Weights of a small GPT-style language model, trained from scratch on English Wikipedia: RMSNorm before each block, tied embeddings.
MLP neurons of a small language model. Each row is named by its layer, matrix (up: input weights; down: output weights) and neuron, and shows model dimensions 64-159. Each number is 500 + 25 x the weight over its row's rms, rounded and kept within 0 to 999. Numbers have three digits each.
After each neuron's rows, "fires on" lists the tokens most often at its 100 highest values on Wikipedia text that the model never trained on.

L2.up914:534487535495524510465519541560533488492482507552530546522501441495529545476454491493501498469474540531502513485455488483493474497460475529485435479479469494458504523495506497500485482504500492510482529525463534498509493500487505511517502458508524485499505524510478504522515475512485541460
L2.down914:500493504546484448495504491492515500466497482502509538515531480492515485517485503502456490480530462521561505505456528521530504541501504488536519517545449518447468464497501464522518493518529536491506481498519498531475535447508449470495469507496502512487513473465537515465531516526468500489
fires on: "as", "ac", "is", "am", "ens", "um"

L9.up656:503474492465531515474515523492454501494492500518575506503523496494485522495488514514522508461473517481461474515494503468439525469484486502492492504496461550487504457460495510460488484486498474476509546492499497492446456498477505509503476505435545466515485477504520479546505515513478530511
L9.down656:515475483518491504490536536498485547462507538464517498491501530494467502509486508468476503495522491537515471512493536477446560428468516459486494531524483481509486490479498460530516527484524511511518509498549517495473523502545488471521520481455509492493514498523492485530449463500524494555
fires on: "3", "4", "5", "2", "7", "6"

L13.up1002:496531505513475498498515470523473474467495513523524529524505495491495481480512486508482497469481518541479498517441471513499535533481534521482482499495483522495502520517467466528467496498555515520499558439448525475519463477465534504476437522504485473467492497450493459468533494492534505504
L13.down1002:539474479503495485531474514538495488500494545539533515490509481465462531499525487506477482489522464525505487504541505485464488473476523469499447532493514489517489483506528507522465542558488543495494500494476507510541469523476541495491505482484478491529522448513477492512475484483494524522
fires on: " ", ".", ",", "1", "4"

L2.up864:504496518525520507493495464510476518506443515549540521508515460501531484489513448499529516482485543503462448472524493524489464506514500477496483490543488502452486509486458484463484536530517464485477509473492527527474510525474557522524474484530466441487516540494490530505531472532497517486
L2.down864:489491546502496526492493485478437528497456505498493529473480487496497495504498480495471499508497510528483503542500528522502457523463502515489527489486530550483477440474504493535457536517561508498471507468509555517476495478495477498478486526517517479450478463465535503459503526470553527487
fires on: "am", "ac", "ak", "in", "ed"

L2.up901:480468495502502486533476515500509495537462472494481476557533545473501515498447542474555518513491494497454489503498478541469490524515547472505512489466536502497411471506478508516522520436518489504494515452481480528476519509497498544530481448473484506455505517491479447492500492498487490449
L2.down901:508515519518495471467494562505556513478517503492480474536512507545487445491504468469487506498525487471466492510510467501492534495508464515522486475536529467534562541517516505487521433494480492511489429512518553497514553539494486471487519540486523514504544489477490499454491504493488507468
fires on: "ce", "per", "c", "ec", "art", "e"

L15.up597:516493514491468500500485509575462456495471469480496494508538548543514561499494510497512491464513522484478493487473496498512531493472536478489481484528493514475491496454485527515488499526501483486486524500540544482510505515495458483503507515490498503525508555486482447532508481541496479503
L15.down597:484509512489549537522494454532528507496476529523504502487489460489508477497500459523437444499521524509492543476524515504512515554511502504475492503486502465471519533482501492514492473496520468484519465515476475533488520463505496505455486502534511519490525441519524520472506494519456490458
fires on: " |", "p", ")\n", "act", "amp"

L13.up315:517523504501522459510461518468462491488496492471501550456509464526497485470514499471528506484474538482464510501484475514507494479479548492489525476515454504505500511522462499459506468545527470460471500506527546518501483496523515517510501564476477495497472519541506488517495548499536510469
L13.down315:473514521511540505513518517513460495490443524534507509450522531512546553509484473460489510477491487476461517502468530483486515482506524521518505518478522518506510489508541467484531494473504486542469507514506519547534483479460536507497480498516531515500491482471501522485501548499493508491
fires on: " was", " is", "0", "eam"

L9.up1:468486503519502487500525477508441447463485475504525486517511475451483531533515460506482477498509518475502500523481478508469484525519458484475512500526455512497526441493493530503510460469507504532491515438512493483484524493486501526532492507484464462469474502488479516481510506484529489503
L9.down1:493512492517495464552503500521462517504483526444554488470474526475478512505468524511481531487498486475563512536475470544480472498464511439510479498532457529490537486523500498501487504486544493510491523500524537521521490472521508538469535480476509480480512506498504458510505573511543517503
fires on: "2", "3", "4", "le", "5"

L2.up893:541513515485526511488458470521471510484463502513513520544524467476540468442492472481493519531517498469459506532497525527477489539512503489481473500496504487467507526524513495434506516517518491499478529496463499492516507476512499537526500486541491473482506465477479494539523497475466514502
L2.down893:497467531524430476499488494553499508513488507511515464496531523521537437504471501477477499496530418526510489548498520519487506487520477500491519497467497507485498500505486501476469475532544525483489472504513472504521514500468491472478510493515519476465492520522475539487532491516502525445
fires on: "am", "p", "ed", "c"

L3.up668:539505502476501523519503526504522512493470524496538502503535501483552527491477465502509497480505507489502459479535465491524489484421518485512466513413453484501501487488481499480483457484522483524494489526496558553514492527482487472526479488456542464498496472476496502522518473512467548478
L3.down668:497496469506510483496474544495511497478553515512470515498495504514514465499480506495449487530505471511499492512497530473512448503554516451489512481522502480485489512451533469499552492551504524472510534525497461475438524465480483516469515517508504510510480496473484488491484497559500496560
fires on: " as", "ens", "is", "os", "ow", "lect"

L9.up615:491524477486500509470489507517522477525506537487565494510484485472537534492527506497481536504535497516473495526482443486477526505522536519511539475517525523527505457492494544427509485501480431534504507477489532499476474485498482521502472501494487500498463496495451507492508496475501498485
L9.down615:423465542513465545498527480493520472493542517475513464491502477463467514470518504463470521498457478523547506525525505498509496495518478475550526513518484471481499489506495518557529493507505512467489517531491496508518468446520453496482509506483471493538543514502542519535535526508498509492
fires on: "e", "t", "ard", "ag", "ge", "ace"

L3.up548:495420543471522510488475492491495470507490535497497479512533464511544489517509501463526530520519540505492487518507473506514522492505490479504525485476504509496514477480500489497443500504495446485482474482478511557497493471500498490503487492456503483478484530518510465457531497487487534485
L3.down548:508467533518551513527484515474501477528507515461514484427465480459557526527523515497536471532487481455480493533517471522530491518525487489528560504523506486468470511489469479519525467513523503500471461491473501551530514501544508469486464477467507514498477496466543522492500490505508548565
fires on: "il", "-", "n", "l", "re", "t"

L14.up31:483492463466506483526458474483490508516470534484544501530510457538509470483488497469517506495508520535511455508503517480477537496450510509479519498520497511529450495515475509482504501443477464522528513516479543517469471509455509485511481499519477470506481513437509488515495485535492534493
L14.down31:464513506488509511510477501470478456503451453532509459529477530558493485485432482464518532485507488487485501519491533491485543498532491482473514495469536504468545511527521516495496513537535502528474462520510484509542483545469505545506497557457514492499468519483477503482493550550470470477
fires on: " He", ",", " and", "e", "he", " he"

L3.up238:522513514507508489504470507541515482485473460533503496531541475525516515477487519537467506460474461529474517480518492534468474512456552509518501482502503490527466534473512505510485531519511515482489483450512459469509491539461518556479489435505536528489513483450463494495519504478445532500
L3.down238:507493506523491486507499507506497515547439468525479498484495463510513476497488482473448488552512492526496522532496493528490499456497487505506504466487492487525528471489481503499515510508494548482543520506555505478476517526507475474467493506543499510484511483510473502466519535508491484497
fires on: "um", " des", "l", " und", "d"

L13.up162:507510513534536521498520486484464488510484530504486517480502498507523482474509438491465479496470512483484484532479461515492509538444549503500519458494501525489467529559524498497496491503501501522457531456470519544478496503497503504482490540500509515487496497498442488473477587460495490467
L13.down162:523481490497502495537468515503477491521446500529522507489555509555487518490509498514481503524491536524469520485497500484535507489491503496554470483523473489499467478493498497481507493493542501533466467478488492487553486553473501512496495545560497467546499522483503487516457516485572475513
fires on: " is", "ed", " a", " was", " n", " d"

L11.up987:489521518460505477519522500545478513467474493467515480494491544482520510493472508550455514501488482469493496504507498525514470457513499543522535504497492478540483527485519525469523504507523476453500476456479458465502486521459475537536491489522534481527516470462490498506493516512479521480
L11.down987:509477494547529507491503469496514473475485505495464516467478518505491493479485516446542457456517505525542496473481523469479538514494512461514496512486505489475521454506480538526483472483545529497517512528576527503535522474496489504479487513510514517551494496519532490530519496476511494515
fires on: "o", " ex", " und", " im", "i", " des"

L3.up978:538528478463500514506458500530477479499504514532544509520493525464523542474532537522528525474488575515485462466493513555502466468469488507476502490481516518507501499484495489488498489511509460504503522490535490496436498502477493523514501512493497489501505463496452501505524461485504506460
L3.down978:469515492494477522519523467547509493503492515511515491496472511499525472497475479485518485443490481513511496512496535510495509534471489541436466492528535470543520488482518462490456520501504545532513510492510475552480503498503506476495476476463483509520521461502529481547491546463485458493
fires on: "is", "a", "on", "ton", "le"

L2.up160:532486499508527501473450513454487476499501506488479490509565533515538521494510499475510520550533526501469492537510477510527521510504520472532444499477524513499471516485501538477523465516520480494511474454473518500480453476456547554550474525499506441503499509514482551523514486482494532507
L2.down160:482476486497524528525496443574463481536495521509447512487522493513511501521506493524518512509520483535510494500485507508517486489482523490509480480474469543491495498517510533526480503511500507499502497509499483516495494482484505547562507533493510509514509480438491514542472513490523485529
fires on: "y", "it", "c", "w", "r"

L3.up392:510525516462537514487511474511428499473515508525506494525508501521467480493490503512519522502506519477514505538505445503500489486463473557501509495495506512534495488523492514509515510516495478514489522476489486488494504518470531553487485503505499432532499477481522537509519522465475530490
L3.down392:497440491492521479500532494498484519455518537445476498510514533513488541484479503500455494515493537490532496519485515494541512523490524473531499525447522456451485498515490489493502499539523457537472496498449527499506491479498524553476490496479487487506501488515511538469496464486489495519
fires on: "ur", "er", "ri", "on", "m", "7"

L2.up27:497499487464473491510489485483525479516456507498485455492529479474480534477507523494498508455524530481478501529480460499509533509467531477521516493484467487490509441542515545518522516546515446473490486421487469538487471477489521516510496497469511458505491543484512510475512543487524521496
L2.down27:451483507489521497485466504509476509482494497551514490537546512569507494521540494484548484547466513530483512521504517474505517486511490506522528531488466478498493451462479554486481463503494455534499489522474519498525543482499490503485502490482486455487481492535525514505487512509512449505
fires on: "ed", "al", "ing", "er", "s"

L15.up494:465503495540514514488517535515485493522477474493521466479520516480537562496476477503483486487485501525444513457500520524516518500478496482507486476478522547466454494519490498461442461517489519469497490499520499480499468487499541513515492488452508510510489588505500503560518511518466478505
L15.down494:508499499449485472464523509407479521478474519527545521509457495542479473530478512503499516455521509489454521515493485492550486506509475490513517510483536441454535495462473445492545477525516478516528481511479489499531487513495512504501439495476483510495493474498530495476529492476518507515
fires on: " b", "ak", "ian", " ar", "a"

L3.up765:498526498527526502471500524573476480515524526498522498527516493533533495519489524475542509467444489507512510548517478516515497490507519459496499508495498484504510491495522498486498501523488526509478498483508488523468450524481506534503495531541516471476487494476524496564523531506467539470
L3.down765:486500500515426472483510472437527513479487468511505478506497500509522496537505481467464493525513459503509493510455505551535476510476493532501495498494486476481486513492507500471493531502494496515520496516447519506456541506515518494526507515489546515527509496453539462484507488469498499469
fires on: "l", "b", "s", "it", "ed", "iv"

L9.up500:491507482480501495497453491511533470500499526534485478511494546472493541510494540477484489452511510486478487522524483456493518494481472511472523491474438513528464467543488509506471522476516507498437496482492467467473498518465491506504490490480501497430464548521458533554530513510538504478
L9.down500:521513491549493490523512475488503483504471507512536493472509495506533506499549561490496514520474555505478514495507499506513478495500506465473497459532515508515474502530519524504511461500489494484588490544493482517503498451515499527503486500486494501477465537452471550511503543493498461523
fires on: "t", "-", "ut", "c", "y", "at"

L3.up170:492507511504508524493503466488497528548484452494496486565508524504495530522502444478559500522502491485475488501472505515484459511488563486509491494504482510461474468514468501570494528456541481518446571541489523526511456487485487482501493436506533485469509474419505462469514520516493494483
L3.down170:491514526486518486471531536508486467449509519534523496491511518475484536469465514510491503452486518454486477503509505506509517519486503505494510486472523500491511504460480531537465494509429503508496446497517521487493487520495440495498504473430449472474538501490489519507486520474561506559
fires on: "ed", "her", "ly", "ew", "ar", "on"

L9.up13:436501516510483506504456476504501503442513498464503486516486530500501502488520488523501530491500502486505490498517512490527526470490507464466499509505431525507521473564520516471468508501524502476474498469529507507473483522479531490512497524520513521471471518538520497498509492500527540516
L9.down13:511465513510485497486480478505448514512510445417494503518471489514493505483519530502485529536501482502497506492486498471525451514460510495497525514506518460530502492463506471489550512534506490513517453537457499466493489488505466506513499507507478536511505472425474507467503534470545484470
fires on: "y", "-", "ess", "ain", "ly"

L3.up243:452466526445501519494492501495461488478478503527523492542523467533558521490499529517490529548483512483505500516515462508491506494460498499511508483467528484510507479492524519506457540508552457535468478498516502541483510499498499506531500479536530449498486522523446534495548514483498545500
L3.down243:485481507489512562565459480523476494489507488514487495526477500468510496502522541473502527543498475517476489513482500534567523497465486500497538448522488503515506506538516490458510506515551486479526526532484532483501476501525502484520496468511519484500508549520500486500506512506491514531
fires on: "ag", "t", "in", "act", "l", "al"

L9.up246:539544495481480506501475464481479500488493526487515509533538493494533508502477510510527519471507544529473491498444506516471471470527494532501508484518507502484534522478534500465502471517511389490500541487543530485470522499492461514519523449477448479507475532486504478511528505470501550543
L9.down246:468465482519470484551527503498503527471489487533520504499488471497450492525505496487477490504471440497544491466554482467553549474481461471468518534512495519520472505473463516510489561502486573533512505504468487504545478507513515497462468544494536513520531452482499490503473474520479443458
fires on: "a", "is", "ess", "el"

L3.up126:494506477448498467484498514565501482484488530514529507493492527509513517513501520504476513482566523498462506462502500557499483494501489506452494501454510534471488492475510478480501509467505524459477490483490479499492506488503500524490509521481523488498491507514481539558499438433511508423
L3.down126:464506474475490526508494547484463497550469524537446518501466516523513507468538507499524509485505474505482526487510517452485485535494551556501485487513518506497506477511495503500439513508515492513486528507515486524503506479489508520500511521495517477477515512518502546498484545516508453532
fires on: "is", "-", "R", "a", "io"

L2.up754:559512507517502504553493460508495514507467529523511502533513508479524544491521493442502507461499503452468473503473508516471508485503463497522460485472494475477451511486480495500564560490511505447495536517469472498488516525523493535484485488531510481458499554528457499497504546485488514453
L2.down754:477539480507515481495497547496515520494476458498458497476457491531491456484477504500499449527503520508479536534510503493506544485491525465503441503503504543460544506481519515515487481462508495551484490509543487517563547505498510493508511536501519482519485484473487495514464469448499436529
fires on: "ec", "per", "urn", "c", "ol", " sc"

L15.up757:459500514461520496516482473482448522500466519490528452471513474472501518490499532512514496466528551520494472510500499481479518511537495518491502503498451493499509493514529531450480512429477488506515523485499525515497510431510457466519456483494525464508497478450448522517508484542508484510
L15.down757:526528539484521500507535461499512501498482499513553478498511559493486565526502505467542515491483493481466548490527491519523525481481487503497494508507526508452511517452494482518509533514454532514546486530458474510490468544492516508514500501498491514474545521525507481520509560516526509480
fires on: " f", " he", " He", " th", " w", " t"

L15.up756:484506502523471468492464466536461499509504528482513483496531496514488518513508451511497534496462506481509528499466489491502502488467527551535521506498465509508468518525517509495510490463543536484517584504498476502518501499517548491532449475506473488497506501486463482494535568472529541519
L15.down756:527513561503500524528520467505501493469503515531493487554500495486486505479472474505481467512518529523518528553504495487530514542488526543507498536516502515507507518531522520488504512504503537501475527508503486524486508499491491471527493514511480501462479479429470472463506488512500535479
fires on: " ", " a", " the", " O"

L2.up911:491500514513561488480483521471501500506497476469537504517505502476509497534504490467524494533524518514490511498479475520521510483503457495506456480486497503479498493496476504519487517505539432507487523469479548508497494498468511516506482496536487441490481502510516505523556535504468538496
L2.down911:475539509513446518546525479537533514467470506482471527515529489493505538509519505512472454484495493487498468482533515501551487504532535512501559527501495492507497518511519494550462559464485559520485451502512497507507493476515479543512527487458505501522513486462492512475478513493510475521
fires on: "c", "r", "ug", "al", "e", "er"

L2.up69:472493477497490480565492544508468502528509543493483521523507456512477487489525494506532504491458530525435495516469474561466514451465539523513525500502522490533480494505479531511552492486497489500475547495512514493457468526451526553481486508526507466483515547485497458512493488498522505468
L2.down69:480470512469484511502518485484474503466507491506489468509496514515513488449513529493525487501487434474509511510474468477468527453553516521490486498486532498470484494530487477507490489504519517495551476500512509476507494508450487541519475499510486532502536466499510495496528492510488510511
fires on: "e", "ir", "he", "ational", "ec", "ch"

L2.up527:499483471469552559466527491486477507513512479524505504515542476492503545501509508481489508468461515481502517504495479553486493515430492498478458504496512512495475515530481525454536520517525456491493506487478477487519462476464526561530477518522529488478492517456459491503516511469491534519
L2.down527:525470522498494503513492526546425481489467516501497520496528470467519511460527536542533519497470495466516511510473532534513523498506554485509498502476529518460504541537478493532496505510528514508472502481497510488476452479505527544520503495494480464440520546490499490479500525473529472502
fires on: "y", "h", "n", "r", "l", "on"

L13.up991:496522476505499483540482512490517497503530509508508513548497497513519512479468471519475506502540483533472532482470512469485498512497506482501566469513491466480531495521495555477492507497501459514523522466472504557471495457501522504548470476483485502498502454403492498511506496508464480461
L13.down991:502497504503481511461494458514523509504449474548509484526506478478506505502540489466479497486494521499455542541494504510467478505573474503517531548518473454539442446486500480541473495516503531460516497472472491488495502460493490458512503475484490523518508522534483479503499492504521488477
fires on: "t", "e", "ult", "id", "es", "ic"

L2.up462:479534487505450504521511528474444490478482514478526535580510468535476481489511508480480507478502481481480480499483502489466446496502517510527498488503447530537500523487466485520528495522511482455517534468496477513479509506489521483468474533542479499497520540505521522560510505522461487499
L2.down462:488519516493491512503460505511479500460467526501492510517479496505484479511485529525533503513509533522542488463520486448491550505492506496480476492497521490515530462469549514508473483471524501514518517483517498531559502470480500482524477509500490488554515455497472551531488479500486544520
fires on: "ed", "ail", "ain", "an", "u", ","

L9.up309:523499485500499526510489486536535479458480529488471494472516484477553530501473493477463521453474467529512449520526486486480469493489514465485524465435489496499515483506484513476507493513525494486522513497504515536562440499496512505542472494456535519445475525457495496502518527524462585482
L9.down309:497513512503508508503542468484489525489541463499491502527515540477464521457488472486471489528482525494529502537505524508532480505489498514475493519487501505511528547468484516481473523468516490492464524495528477529501483524489476487470517529505508511530488468524527498494492525509511516537
fires on: " as", " s", "ord", " H", "ign", "os"

L2.up714:476475503509528507502522514556497490470438543506535492511535455486510508480502470442522514459513548512489471476526473517501486499496487495512485514488509504453450544488501481459492467475519529506467489507489504485501457505458521502517494483507532499475462506529526514539507497527483532473
L2.down714:468500476486493468484486525548481508505501535500522513512484494485481491481519500502495492470522520493529444460498482457482536438513488506467461541512481503464487533522551496458498480528470521536437493523467527488478498496506518495540548463517495494518467561497507498499490553519479491512
fires on: ":", "an", "N", "n", " that", "in"

L16.up435:530528480531506463523524523557496514473487544517523474510539450490504496551517490508478501515498478501482447518518491491495530521483498492559555510470472498492485520537502482483533456517508498485546485521493495485510437526461494493520495500494473482461475528482478499488508502508508520474
L16.down435:525528494516495557503472531515500496508477520505498529496456510479476473485488522528502476516522517507550486512468465517500501524507491553535515450482472499500477495536482513498510488466476499477532531519471466447483493490496494467499486470542473501499534493485523498506504473459497478479
fires on: " the", " its", " Jo", ":"

L2.up52:452515492534522509525505508503514469500483489504524500538518481501518520464503506500490515535478469515507490479560494471465499519540498525494489486516501575501510505497466554515547484514532497475510494512475491503472524499478551504552494512535505508501506545497490467508503520499501508485
L2.down52:547502485521483490493505489498520509458473503507506481460509489485520463480472491531508459489473543535501500510473482482504517504500502454496541473463540469497453490489499439485468502454461504489491547479528531480491521494518486482466569456506485484467508456503498476500477516558486502522
fires on: " of", "st", "ive", "ild", "il"

L16.up528:515493506489475469493500508533476505495481552521486510511503528483487508514498490496460480475477477488445478485479449505569517485498535507512520505500479512477525540476495497500523475492508487524471511480521495484494477492475503511506483518524466487504524556484488504492513518489519560475
L16.down528:529500499516529510491487545486503514505458512474475470502506498462496500527474524469473504454521543482492494533510506510515523517522526529520503457498474528549548456513481492490534463480489477502517473489513503502489507539496546453507531502513461522510516512468494542516524484479548494537
fires on: ",", " |", ")", " the", ":", " at"

L11.up250:539498481548461455470486514479501469443512505507512492505560518538513493506496472499502509488475492496494501462483484463499473464530530503535508510504511513474497453498496522474479500520546512510516489488532473514491490474484522517509473475508505494479497526471518448513517490493500515496
L11.down250:510532480526477499436486523487550543520511450560515500508511489503513469495527462489546486493490510536520500481503487489497522445473496497493479462540483568490494480486488499491492517518532504493526528462465534499457511481484541492516511441538546512458494512490479484512494511471539483505
fires on: " In", ",", "g", " in", " is", "s"

L2.up417:512530511497501543520534481497474444516515496533497465494526473506475523506487525485480532473542520495510488485542457469507488498501473519513500483482509487495465516483521459489479483516500511480525482491486508515537453480498497486540482454511474486496487511509505514489534506515444539481
L2.down417:519499519483598528537562500459491470530512525483504519488502495494459465502523488468483509505505496502544535503472509435519545499487552529497494488464552486511492530543503482498519509492514485516528511481452506510503484525533523464531462489520477502472488497490527489541480525498513481485
fires on: "an", "j", "ir", "ican", "or", "h"

L11.up41:483504547480514485485474514519478499499470473480455503492478526472494536489527507514528504490529495484450462445453471464515495486488497523488533491470510496504510473525527492499500447444514517469510528499512471495468529527472510478491442492516503442490454470485481497506535524453486546508
L11.down41:520466465533520514534474519479500473531530500494525497544493527509522505448489497516495472547480552502497539542513472513500493481526509524466468515526532533467465486493480481497511521478529541506541557478511519472485499540526534473471476527492445545445522538493461518480494530519491501503
fires on: " ", " the", "'s", " its", " W", "iv"

L3.up173:524475471513523516479542510487507505449452513536494494543544495569508540527504475467470493436455536514496497486496473495447534485465516474491477505495504512488476517529495521499476486466487524508460501482471465503496459498461470500491463535487530501475491482473533537536514486473486543495
L3.down173:530513494484522529499520508505487538491504571552527508564484480467480493480485492474531521483492515469477470528505481497440490490525484508470478501538479473519500490476479508421506504536498494505498531520520540492484534495548451466507479509499494489524496522506506506474497469495454478472
fires on: "n", "u", "an", "S", "en", "ong"

L3.up674:511472495510496520511501475486487508437464505517524538541498468485495509482501503477536533491427522484492490493488459526457508482519541510512485484503488522493478501512494550518497510476538480508513533480491515492465480501474523512546488456507465483485498475470471479465514490519539494470
L3.down674:504509511474515523516539499528513481486510534521461518527529498501453518525474459510492488503514524527500516486499484472496537511514468480531510487469536526561514470452502540523539501462508495492507498489517524513502497462515488486538501527469525498492496534527457520545469491534488516516
fires on: "er", "ed", "ver", "ing", "her", "ly"

L9.up286:529487494528545515458475492532509491475455472453531526489505504532531512470491503492526507516481532543508492485516492481487512494481515547530470474487508502510502519497475498541498463527492514511521537523467544541488531499471526515532490467525514519479466509492501522511495486515487536511
L9.down286:499525482540512492552465445452536547485510535493489482508502503517474475524531477541453538501486485517540508484464475475538532478503538499502514529482455573491508473518530511513501515447490488521487465488532500483535485491531485475485475465508495490488497468466493509490516525515510455456
fires on: "um", "ist", " to", "is"

L9.up446:512517481458513451490488474493488481515501537458494505478528511500547487443459509511500485500459470484481490519511489544467491522507510500482479491482501482473499513519521549470472504532535517496541524441457497517451500476502527530546486509505504507488462533477500505548501469463522536491
L9.down446:500494542484505492483546479509501451539515482527482488510535518450522522467502502479523529520531460522480481465474478463526510521498511483512476480519519505539469468512517510509486523459527495507505542505468474548484490507472584519526501514549493532530487532499502480524484542499456527520
fires on: ",", "i", "c", "w", "ess", "m"

L11.up779:499518497540472458500486479489511502489505505519513484482535520514526519529480455482486535484470501525446450490491481508459498505502509521506478501484465563500460493516502498509492463480522490496504521473494490519487459471504506503524497486480475477467476520482485531513524505498473496463
L11.down779:519490511502457477500505458517498498547495522503523503523482542543521515530476506480512507499462488492489443502492471532485475532498467483479475515503465520518480490531495514531494505511504457490493512486479491535472419467520497497532504488537521504495460517490495510505562486494493511506
fires on: " ", ":", "3", " on", "2"

L11.up707:490485495516475495469511460535464493489448527512518512500517493476521542500458486491527497480486533529470492518455487503463522503518536487493487525503451561512502471491495501466443471496531493512501512465464506489511450493476508539522479492532536466465463504493494497526521515513501540510
L11.down707:543489489530456509489489512468478496484472492513525485473526490452462548499489535509481532471517495502514501512492493501438517525476532446512454491527489517508491538500497476484446535489532508523520525494514510480493478457482519463490502459501559487505481513507502498525474479497526488524
fires on: "9", "2", "3", "1", "4", "5"

L3.up286:535502517492507487516495502493533484488500516524517524527524484537509482503488541484527541510495496487474471498473506489477490517476529533508530475488523483518491459490514523478495526538496515489504504461448467566458469500486493485524446525532512482486509503419542489515549483508465569487
L3.down286:511493525501488509479485524519489514528506458558491493512470493509494479487495482468519547520528488524498496556480481541475485474476497538529511481534547503506475478524532530470466497485525492467502509476487504539513516522532507481460461542501510487513496513464511510495541515465478516478
fires on: "s", "ain", "ess", "l", "ens", "res"

L2.up202:479500493497459518505512496536460474499502489504516519560474500492519502535538488465545510516498493485455461489500505498480467470494495531460492497480468517487504443472461520484553502529547497470481497496470484549496462494487513521497512532519506521486490541493499509519494488452452513503
L2.down202:457539519530519543529495517513497542506500488510495449496478511492463526471505527501504513511455476535528475484484477464505499485477502505493506526509509511491521495540494515508512483443503532461509511490477516505526512499460425496512477495494508497505470494521496496500520495531549498488
fires on: "land", "ed", "ion", "iv", "wn", "ail"

L2.up407:485488550499478510489511529502500484504503493527518499505544533490525518498460500457532509488483514483484499509472487538448480516482527531488450486483469468474436478486515492483519540502552444498524503439484467554487458513484495539521477488518523485470506537474501507486531516525503532507
L2.down407:422527495440460512477524501489468511478520475475519514503494498491491478502504512493520475469451495499490533493429496463524507528480499528479506477476493514514505515489525466543522486503463503501505485501532500526521481507527473525473490521485478469484518516479489504486506558522507496528
fires on: "l", "y", "er", "ro", "c", "ce"

L3.up105:472456518489512491544502530542466489492479513493542509445499495511494494542477479477551496523502513507539455471529504493458494490503482547472505494479496500508472481500532466526529486466523500486511501532475529525531448487502485500520513448484465524503498481501523533468497493462487511474
L3.down105:492515531484492503456488461484530478519517498529481498549499501508485504496525536515475526490477469516471547526472490525558494504485532450517491493528511489497551495489462523475485511560500494504459513496506457430499547514486488509474466555529549500465493512527477495565498502513539475460
fires on: "ation", "her", "e", " or", "s", "ur"

L3.up309:494540487458532505492528515482487486500477506536477528501526473532472491492521495548490509505526517525465495523495466478504524465482519481485508520507492513551476488538509513491504482506500470545489493485437473474459496491490480522529488514508473486514513462447454548525503532511461498460
L3.down309:519504484512479478448483496462509462513482493460493490522494496534551449519516498448509522520481510518500499517434489549489556470494469521510501508505503484496510475544513546482469532525490487518483470491504487539513459511515508480489494470505544516497518474518532488486511459511471491476
fires on: "ed", "on", "ur", "el", "t"

L3.up887:490450498471471473492470486488472473518476517486491486524508509507496535540539558525483512514507480490492495513498491492479539513471541541487472496504520469444520498532545521516494518482535499473467536508503496489471490460494524534524524471528511449473493545470504458491508519462462522475
L3.down887:454474504506530496497504491536440512491480506494482503478516510527493480445457543491503507519483512525470490490459487526500523483536487457477534490520488490453494464496497494501515493512522501469464443507490499513509509522472467518478483468434451486491504509518500506505486484544510518504
fires on: "ing", "ct", "ess", "ction", "ed"

L13.up890:509511516507496484467497523508498495489490455507525491456584492475494476529484448504491510469481513515470487474494508505513545472526478538524514524505495473455483513492520488460449480530546501461467488444521497489478439493490513501494475519487524472510522506500511504544500504522532490435
L13.down890:541493484454524468508518496476504511497500518538476518500485470484526516486508488458479513489524504514459501526483435515494499510500499492483509353516496448508520504485498584526507523510518445491487497499506522494487551508514493510543518486519501516483521495531506489469532488508505497516
fires on: " a", " In", " En", " in", "g", "en"